Part of a small language model's weights: vocabulary 7328, rotary positions.
MLP neurons of a small language model. Each row is named by its layer, matrix (down: output weights) and neuron, and shows model dimensions 32-127. Each number is 500 + 50 x the weight over its row's rms, rounded and kept within 0 to 999. Numbers have three digits each. A neuron's up and down rows have the sign that makes its largest values positive.
A block is one neuron, or neurons of one layer that tend to fire together. Before each block is what it responds to, as a language model described it from the Wikipedia text at the highest values.

Fires on closing == of Wikipedia section headings (Charts, Personnel, Reception), paragraph breaks, and words like in or commas before years.
L8.down65:474532498526498518464533456401543514423561524495519514510462510489571515520476400528494458780531464510520539522466560479496488493524544510606461488491428474473529458563567526522579472478464543515405512514453508554527538454474486493480508493466553417472537570459521500493576473520480557504

Main verb or modal (or its final word piece) right after a subject, which, or to, expecting an object: makes, gave, can, receive.
L4.down23:469485419487481562535466531469481494476508494528487492497495494419515469459623343463601442731450527549511459508434528378509539559517492523561517417534544365652462488477424515493504484537474468497429486545561458479467524569530465488464473484510501528519551582507503572547492472465629450500
L4.down145:445516485491524531435528522544584525469458497581528494533495384479597456483471497541476553414497548479381578529482498606442420550529587516496613469633500511574568539452494455489517496563536529491505477476545487514547493478561522583523533505538465450415491530516529494504424556552443466520
L4.down146:439570507517461433555423532522537479549505528474463542435529503538561429486517422480616614453514511540482527385496468457559510464551555425524578525473505486551536485547519587618440478447518437589551562469469515543558515472391491537559481529542546499467554578562489478510456499503489574568
L4.down341:485430508490451466562476507585542464583610519543502474388435503559428508478478449541500463678504425550476494467525524452522546552521566446510464519549562481562489485523538559505459558466525488513512449538538557532547507469412431457479567457442594441546521518467456509505552533489392573530
L4.down352:402499587561503521395426495468604499537517477472521493478524511473455492544543437550497502492480568515523569506535604591492480493501465464505490550451440537571452507493489481476529553553398534502564599526464393486509461535549529452373545439488433533496486549563475526495579460584597533598
L4.down408:541510572505584509516380529508448474561481537450520452501454488615533544446434557568509490399503474447569379541507513474534474438501561510606536536413536530492416489502380483538504528434565541528468559522478457462475477418591459539577449531424492483566547493582412585418494506523458452501
L4.down553:479507620532510505446467567469606469502460555454554551429496457573553478484497450547497492435511583424519384428501534470509512536466494552472486548485488465538483656507536550474523513508549390454540462517495499585477413595530455572545527428511478536506546402517384493521536524576469577435
L4.down637:382532506474427512451461471598584519587606519489436475420514549514523511541518393555505424479502550419451502389519509490459485476371523547461580535539470525542527418500497547523399515510526442547531462464516465498516533471557390495494546460451576493450458443461491526491530472500628553456

Closing == or === marks of Wikipedia section headings, as in == Personnel ==, ==Release history==, == Political career ==; weakly, mid-word fragments like Tango, mosquito, Madonna.
L5.down4:591524412528528529490548457495462544496545506463661483539552560493587561477519470533553531613458424535582486508513534456447514500500543514524522466461410463434467556514523468469529448485591482603542451475469500504455475534435469478490509436500506484457501498403490560473540508579524579487
L5.down8:496473492507439473503499493484616462533466400535585507548522510444458482526486448465551491430538532498556461475554356524530510519495487435472531413499486523469468577528493512403501477435630386417530504467597538487538374583498490430538524519563542494527486502483588408460583527449533468576
L5.down29:441564508483473492525480457581404465527497541537462534460496414488573458453538348432533534627468505579527559530509488531479431553467520522428473426534421509475454513447531468450521517512482547549435486481490460557472517589477494465494551431441482481458553614503459489480576511507454432460
L5.down225:414464493537468552569490599506549581501538476579507454536546481449439464472415455519595556412420513474526539542442474452540528527441539469552523488559458465584449549533513552363462434531480495514556538461534478517476433539560507567519435494427576511453511473467448568562461495601496445508
L5.down426:409525512513552466470497498550442544501581501469532529494533410504517472408375391538453578458513599586509558513565540405517536436555424484518471521401516445499516396452557523501477457444406455515478573532544493570543532505512500501512494551382438463475504444462450453494405532507449530581
L5.down570:462538449445454535606474498549508468488465545517579562456470416511393546466560486473608458515364432548555473551543577464498431640470492507429560438500505488527589588519468498502489489555511511569481443517504526478486553405510503574502489394457503524534553492484509485405417502540507522367
L5.down598:476436466551626554532470497587489515466494523569489454470613464507497509554464446482461528572553530559564473467524527520429494475498518528570524474497557556439366466527567505482479467516521441555501433523567559513549430463455548490463549441438556534485521472483547523541470428497508425528
L5.down660:559478541608405506458523552466512425468522399487486530603489543652460539497492392524478447434518533526498513476426599463468484494509522532507509419490503504512484522510435530566457572508531513518439461494449532490485466550473530491501438503463473449527413522468467575429451599541515487555

Word-completing pieces inside capitalized proper titles of films, albums, songs, events or organizations, such as D-ark (Dark Fate), Reck-less, Wonder-ful.
L8.down584:484526499451545507483479472538518542560461492521504484516572468479521440338438402386444547593568574503571568419474496553581519505531446566440512496461468596474466403420488483502561547491530454512649518497469457531495525532489597527563465603440420497527533575465564481550630512445479415521

Word-piece continuations and small function words inside film, song and game titles, often in filmography tables (Th-ings, Tear-s of, Good to), plus 've in quoted I've.
L5.down13:557437453645415395564529537489481483440504519542630483499552464370547570522433509598468478464592521518556517507533553453494586577504540463502487436506515538406438501523496494485592505472525462487527572523505531423511494469486453443554524492564504487514535445504513460541452630474540467559
L5.down87:433463450497433462514499569553471591519566511521509459576456504565434545511538472520473475509462488519498422394427611501545604577400582508535514456469469541513474603526532528496550531540474462487485511437404502488538523496373486554520524493497538472463499528515478497541513542491455483491
L5.down269:454579464459502459465517556460513537435479542433518509581403552589536512511475531402466498466502506488466463470496608405514545494555544415591456582503510543489503429550512475590456588455458539538460433532537504515525509500462520537567587515555516429508460621590452476533466452487582532459
L5.down424:448536485548544509453416481461496505414530504456467506549527537481490516518522463522504636376551584526445393535540474505370448547461465515439493505423456609358567597481467425484481463469495484547484514591526524538487503505501514526507458526599542470462444476457474492440595458437476430525
L5.down466:480527502417454406487481518492472468481489454457476535525521400510451496371587492477523574566445524453521497612586523527577538550442479456540538459474435552495504477462514465522506525458581506533590521533488579496474522555538495531546600516473474475499434533468508555554482517555509476512
L5.down480:596473484550476452521438545554524596586485406532449501497479444471520529510549464506555462528485549479453500475518528541537594562472525473479567498487594434480432551478556544529525606468459491522454545528465536556490561469494409519488531502538446507422460526471567463481587491489466467470
L5.down610:586476424494479493457471475550506482436551487472471527474467517482538519434498606457462566366473519493458450475504532534442547526534521421525442599453420473463451416516476458489505479481498545564460542473487487494520405548517484585544537553553423521540412518498486544442436553440535486493
L5.down674:459493563498503478482503557504522520557409566473529493510476524552549491453568425524536496602454480522527517486544578466545491459490456470524528516535527545448484499441575440420447444402502555479446510557567573490529497588513422477438476488570394539471473458538522533489591540413526479492

Short interior pieces of words split into several tokens, after a prefix piece, e.g. over|w|helming, neuro|l|ogical, ex|ter|mination, As|p|inall.
L8.down467:523453483512485431603472442564540558475502520519504632455503459500492490503486556504409536542428506499543501561408434469521470483518517546483550552529552490472595594486541414461529549476452533524640545491415509534498536456474478461447409467505490535475461506578471469472561532452559565481

Short subword piece (est, at, om, ar) right after a word's opening fragment, mostly "an"/"An", as in An-ast-asios, an-est-hesia, an-im-ation.
L5.down5:579465501557388454497471459530508435412574523415461444438427537411565461525465548543517498481489482485495460487606506468505608406493551591527492479452501526432539502548484504435432526488513552546518469479536520404468431529396541487511483507546496523522467464500454564474506412444483456503
L5.down56:427516483509461411538560530582578542370467455545521573505416465455476512511539414549572564555479618634482546490439466459517430484508519442439580396508426499527464542406589495446564506476529452579501537580525510446477482481526497550515482491434490541540496454538464550419438552527406495505
L5.down64:434549490614541410503490537525549473479410508546459493454535502535473545579458372478542553523482490496545627496472534550479490444476540565466521494478436515408500513536581536468444454430460432442605483548453503451590570561430452464443510556451544560437414540470489509546491616469432410492
L5.down217:459552463518439494455507498491551536581466472499462520505475419520584536544483564439472578421587638497524484543457393435473468476501445543421478574511472456465528544478505519488443477484480493454439466508489493508572470473508486478581508469534452479484546456408564567551493620546485554556
L5.down332:459566453526512468469492515573565605466467546535417521447530474441559450525522565400508414484510548491528500460530490484371527572450452499565462569496490517450558582468556577436519560509469507550525545547496561552487520383507504509472457522542577439487461517503529470546447520506586583470
L5.down539:365604540525612479557517460417500545533563466416425539455443571454551447442505523575436458589521448557444542518548568516569465557534543477508507488489499542538507463478488463412469496494509524515576579449443562419363563563578484480488473448471484495397551491476487481419530516513377552541
L5.down594:549441545560557430537547447446396588525491589398563536479461501477467526504609523584530465519507486441494419498556515461489513563518475495472473397511460453435511493474442481521454519641535470501524497443523447545394464520525410446392541513508466506461540480570473420486463484418516482523
L5.down625:490509528551524442497542518487538600488534478530547491423531470528406563447431625464496548490575510600435550482482576507450394468541498461587523469418420472465553496538519533488574502600468480444442431465508433506517583615499494526594459548546517571536499578485539589514489460488433447489

Second word piece right after a lone initial letter such as f, F, M or P, often inside number words (F-ive, f-our, fif-ty) or names (M-id-lothian, M-om).
L4.down2:464497444478454534498555478601446431552570546507424585513515493509430475488524530475485519530547506602530462426483483510471442481580530555517499506458453558532501530498453558419549528514493473536520468502506493512380554559394466475445462500599550494550549547481472520495672613563493458569
L4.down36:505496471577379483530508428501539430498520488469446474485514517479596476583563407497454459511554423552573407468535538539556545448607558413539471436467483522522532499504517546374550458364466466572452479508452443445505456583569525463513485471508587588518419517461458428521574490537450447525
L4.down160:507514568467476569441474633564502410476459403478421415590492517529510539521502443479445513475459466423422457496540537414455490514523425513496482511413534486414529494509555503529487529509456497575613493574527439417521495506585571517523468505514544527543590489488465419509554557433595507489
L4.down204:457509507536543488542558415488532446410545522519568490484472493461526449402541472507478472417488571499568501488598462411688505452562514495583559501467521523383427476499521511512490457439493549508524594410555436572495552478437517462468453491517477424579481510562452542492450498480516586524
L4.down237:544512430483483444461594444443486571507449481566519458479401466544503522483518465478452520487473500490499576527505473640495458515465567455541490532480577509541451485449567475526466406522456535503617538528507485512568532384514407471516644597385578553459480537526432395437543488505469536496
L4.down337:482516504512458507484568584469526565530465500538459446542511487470479525503519397551506446558480456436486508509659482491577617404513541449455523428472498547563511485443523487399569407534521547402511522546461420467516492482614467599413459479454439447480541505457460556477583517514536454583
L4.down378:490512442536584461546555452444509492490525482530526541514517519519508504489481460609479516513443598478472502555585474518503551386495460561515479498467465469519484454324407471547549505460471483522504474488476512473391488463515454572433564438450503484483467427503496515425479436450548396358
L4.down421:519510415508486515485544552477501456536574557466466425473591458487505522473511548558433475527442419476508521466564570542487595500485562482535597451539536545548531518520491494489457506401460468412514599560465446519479517484507529533468450522468574481439473548540569483513483540476562547508

Final subword pieces that complete a split first name (occasionally a surname or place name) in lists, tables and prose, e.g. Maur-ice, Christ-ine, Sus-an, Gonz-alez.
L5.down79:516408507557388479457526600493447554436474433563493434478504469444597487484498471436540514576460518533630573599410414478405529516398538492535545505465553593517538439511510522484491570479644577478445466481465500440442418593512481534485500484507455453483531437447586454485585443476518435525
L5.down180:524481551441427496482522559578447434549542455502548490576502486566518496501499359507465472696510480459541418517477426572550511420502490540466553507536555512545483426587490505511417502492519547535495507475585507482496399558538565471490473467502556459451512419591571497559566507463549487501
L5.down213:528365524485365513475500575567520500455522494490500527513473451440575536590493416489439536784465505497544432448477444542479501532387542380485544484428536584537527462457512560525474576447587433485506501520492525507477504608536504494412557482493506526446566408488508513526569574450512464568
L5.down244:486517519432502435516555547472446500551560466503484530556521465496487503473401466489414534536559555473537506518548574468537573474522501523456531537441460473426563583464467470494571582498521579528476531432504465412589433465518483443489526534404513509615514624461418533467578396468542572404
L5.down253:535458502499477504560509440449472559562526459481515402456423442424557579505481602458562529657495544495591458467482525606435457475449533530448401481446485496452437456496497529518462497511551496483465483508450429548589534554548484570444469491595473401505534522525435518445416549523555472456
L5.down455:422451431495477527470448480514546514488478511510506489495530449520467525491596536499551453363464583467488457496427494480465522515502519544460389385506512489489545433465539511628546449543467511547422536438533494496433488483592448526491507480504588511501526448544541490548524431497438521582
L5.down608:466526389455530487465451439544362564489554500516553520483498445514470500441523557476469456572531570592499552468516501499417428571435521528463575464534505550480546556485482535501567545501437513445543464454555464527491539571494468421486506514492341503480486542522563405468494621532504491493
L5.down691:579485518457411456460425498535587505523556421601517501514463545487418497458456488546448553597460519542501430574407469485448489513377440462571506539537498531449613499452563450509497435518491478569508428501432476462510457391522508488460457578474504459495495572556619520541540447515486564494

Transfer and causation verbs such as give, make, receive, provide, earn and handed, often the later piece of a split word (g-ive, rece-ive), with an object after.
L5.down304:418476562588484520525504525437460449471505541558445407480510545481572524541472593554440447499486536455535477568502557505536525595474524531497619433464477529578447619561445545577475444524468555532440564469538478530507512555499450500515523508566435442518515540382562548475590496527460431479
L5.down318:514503459487519497468486459488470488634465439499379542536551408480484492540434320503440450497508493436470569592497505480644544553532582588583536517528532455599509441470493516560320494566496543457462487459496364569495558548478485616470471489405476540430413519461491495474479518556503592433
L5.down350:455452489521543518508570525521529499490542501497500498518503450466562448490600529636405472462489529458533467507512581599529570475588453512490493390500437464447389606539553490520479480551577446497548444465475535486508460517465419544494519411531503483456440479534461398565509499501445452467
L5.down371:429529516455530415433387640484600496560645512491533529504554513472556491570496490538491525439510539508420513469457432505523546557527501477447495522494464414480479590587534533454456519511412497439454572543521492484527461519499449512524414519481465522465402528503499493539546507471519444456
L5.down374:379474520492544534486592484602533525550510508395434538508499521509452532513549468556509514620561587469520507492517505614551438517514413444498477532536400467480480529467487609550479553523531420512511530460495439566466570532516474515509579472494395402570508436561499474404460518432423557447
L5.down552:481526554504481509463457551529491651437532475456480583522444463511523573497500541660601575465532453522470521541463557446494629501453524462511570578479589459574510499524501517544525509446464541533491517528582414551465672558552480390560367411532473492484441519434484435552511508542497445566
L5.down630:617503553474469531488472552493659474480534519538533528485497440542469581505461483534440596423484561548522414457441476514420545417476490497497613486440469523442461491534499581552446585492549514451545418546501502544494478505485483458564417497479458519494533480465425494584430510496553555498
L5.down647:450478536555312431409466464547473483448542472400469545506505502573528476493547527490477551563541515481485415545462521568538520578470602524573461473373446458490471546498511542505510525563514492597512553577551488522483504504546510520456352515491493503526544461505381534527565602490425431516

Number words and quantifiers opening a count, often split after a capital letter at sentence start, such as F-ive, T-wo, Sever-al, most, 15,000.
L5.down32:535421459471495446542483473473564520471491420522495541558431523490486459474535432537441530528462379591459457459508513487540470539449436453469435524435600518528418584531513412543485598510640469555487444482500539487485472525408609493475405511556525499465519499599560505438508497566472480528
L5.down39:499491503525455501430440470515466509417467439422506464548442545544544462487566529471548572427544454517465496492508519429509470556541505581590531510408558456504496519497492486480499548500560398576493503493557435514530541590483580464510475455531489509512565486460503502443576491377426461468
L5.down58:484484483501469559494555535495511510604503456584486458534483462513482484424453522500411464575461482541477407578487391545452449475570437442565453513489497541581542484547558538505585483529490440489484498547490509490518411540471475415410368525486515498454475453433483425548518501625501514494
L5.down268:443373516503538467484531506526544544555453498533527393524525512459495458455496418525495478738561486500552609466502402539528576544540576505460478489529561534637455527468492494500615373450479493518514472464456426494453542517488493440394487431557489468568497542570472462440486537412500468460
L5.down285:495535583546423472547570484564504555520503520480529442458518588479582500493500410576510464514504503552547439565512556586571580531462481503493534415485575487438452549546483426467508499514508498597518467484458476580495470571452592546606462528525577490509524377599567445543558493427469535503
L5.down343:621435379504466454554538477432475482493563520482486474492533432524495445482512450520471496528488502439460449489482480550507523446590502551476383601521475481622456417463567470452529486461497464471484558585514400579467504438521533477426531423530469432536550500479581447504521565482546506439
L5.down524:488493481543469434474537554477536539497521596520549460483465486561529480504451421538426477590461487543432549448487585574466550544538500517516502522607550558652530515548464519466532533413541451483470517494508543489504509528486564465485481489666471517455497506473457518439514572448475439483
L5.down620:469458461583517563491488519400500428430496572416468489476473473569451565493460416519452530576536512532415596462526455452484467456482453540519474515582530496601495567456402473513617497427475422525419574520448513518452472486514476449453469444459519515459477550409464450526407391473489480501

Final token of a person's first name, nickname or middle initial just before the surname, e.g. Kathle-en, Maur-ice, "Louie", John H.
L8.down406:525469476579450586489525546602420481483470535508540514537523502433495530418464456470471566591547516470620496535481453545518479486469499528524530453474422523505548404524552521532486488502586449408528476574406524517546549569427423539427499456431515546516454451526473516562464596444530548486

Inner or final pieces of multi-token words, mostly verbs, such as def-ens-es, realiz-es, rec-overs; also that after realized or stated.
L8.down119:423453510452576509524483464547517460468392405519514519468494470545494477419514398449512524447546538428463474549519508508523469460554431503510570566489508523511555520487517502505495399549405534376534469585525493550561539511477546468488468476480519506551508492475408515530483506565511616509

The second word piece right after a lone capital H or T starting a word, mostly in names and soil terms: H-ap-lic, H-en-ry, T-an-eda.
L4.down224:667437560511477428518479490520470482489441411443552549427464539539480529510368526519506562446601420485574430474403573450536495387466556521569562507478516490577568504463467464411516394499511522502586516466423510518400479521520558537526506551525503540479477409456531525479521593522528491412
L4.down281:522521539504397480456514457544471498578524495492581523556530453562438446433477485561447475433471543642495403578539524373498510547455532427460375519472441458484504548428548548414549469472524427503472471524515542430573543539498535496520550488464554496482552439434447516517586537558491465546
L4.down342:496557479455479499562468541470463575451453531557482505577401556457503561450466467509510564473435512528495536511526486536428433531539554551527539458464440511504495463505487453505438520550587559528462490627459554521498475515461450427561516570431412524507443495572519365519455474525462470517
L4.down606:510554522469491550548512506531540514531583566519496460446490496476598502433500544623490440454482548584535557480500514502592460380520554528569501546441544529528504590488417470441523488596574493498647601472541448517374540506503495472466489439490452473491427489490457454472482512570522549435
L4.down620:453512439530444521540543527442477427437602448536471452617485558554554505473457435475435574401534581453468465440612546446560439544572497522496521444447517503527440517478490479484457437469515487472460567466522561590459561557441567523541506463570461512431463542402438517516499541459533521452
L4.down636:525493421424527487433453471493407517504418528502506549643491507471514421587535486425494483481426598464436379420466520499468487534512392500631562493457456515452521515531517453464510479544515500458558523602544583387537453571564498457413481448519487429437528514452498504555481439444443539480
L4.down690:522555528474534530526488490563468455581485472630498535468447473544564460480479521492473509480443470506531489551577452475533539574545375474471607483524521593443522617475494472454449542438465534357432550495458469507630477585415490508513443457488458519516485482441487499513481472464619472541
L4.down691:473526479473475532498502454542525528545460507469457442448544514503479563584473546433392541580479455558544510453502519553470394545449579365478483508551606501538545442513596497431539444468518593553452438523416576482571497515567555441488461534410516478589529535460433502497486527516509450509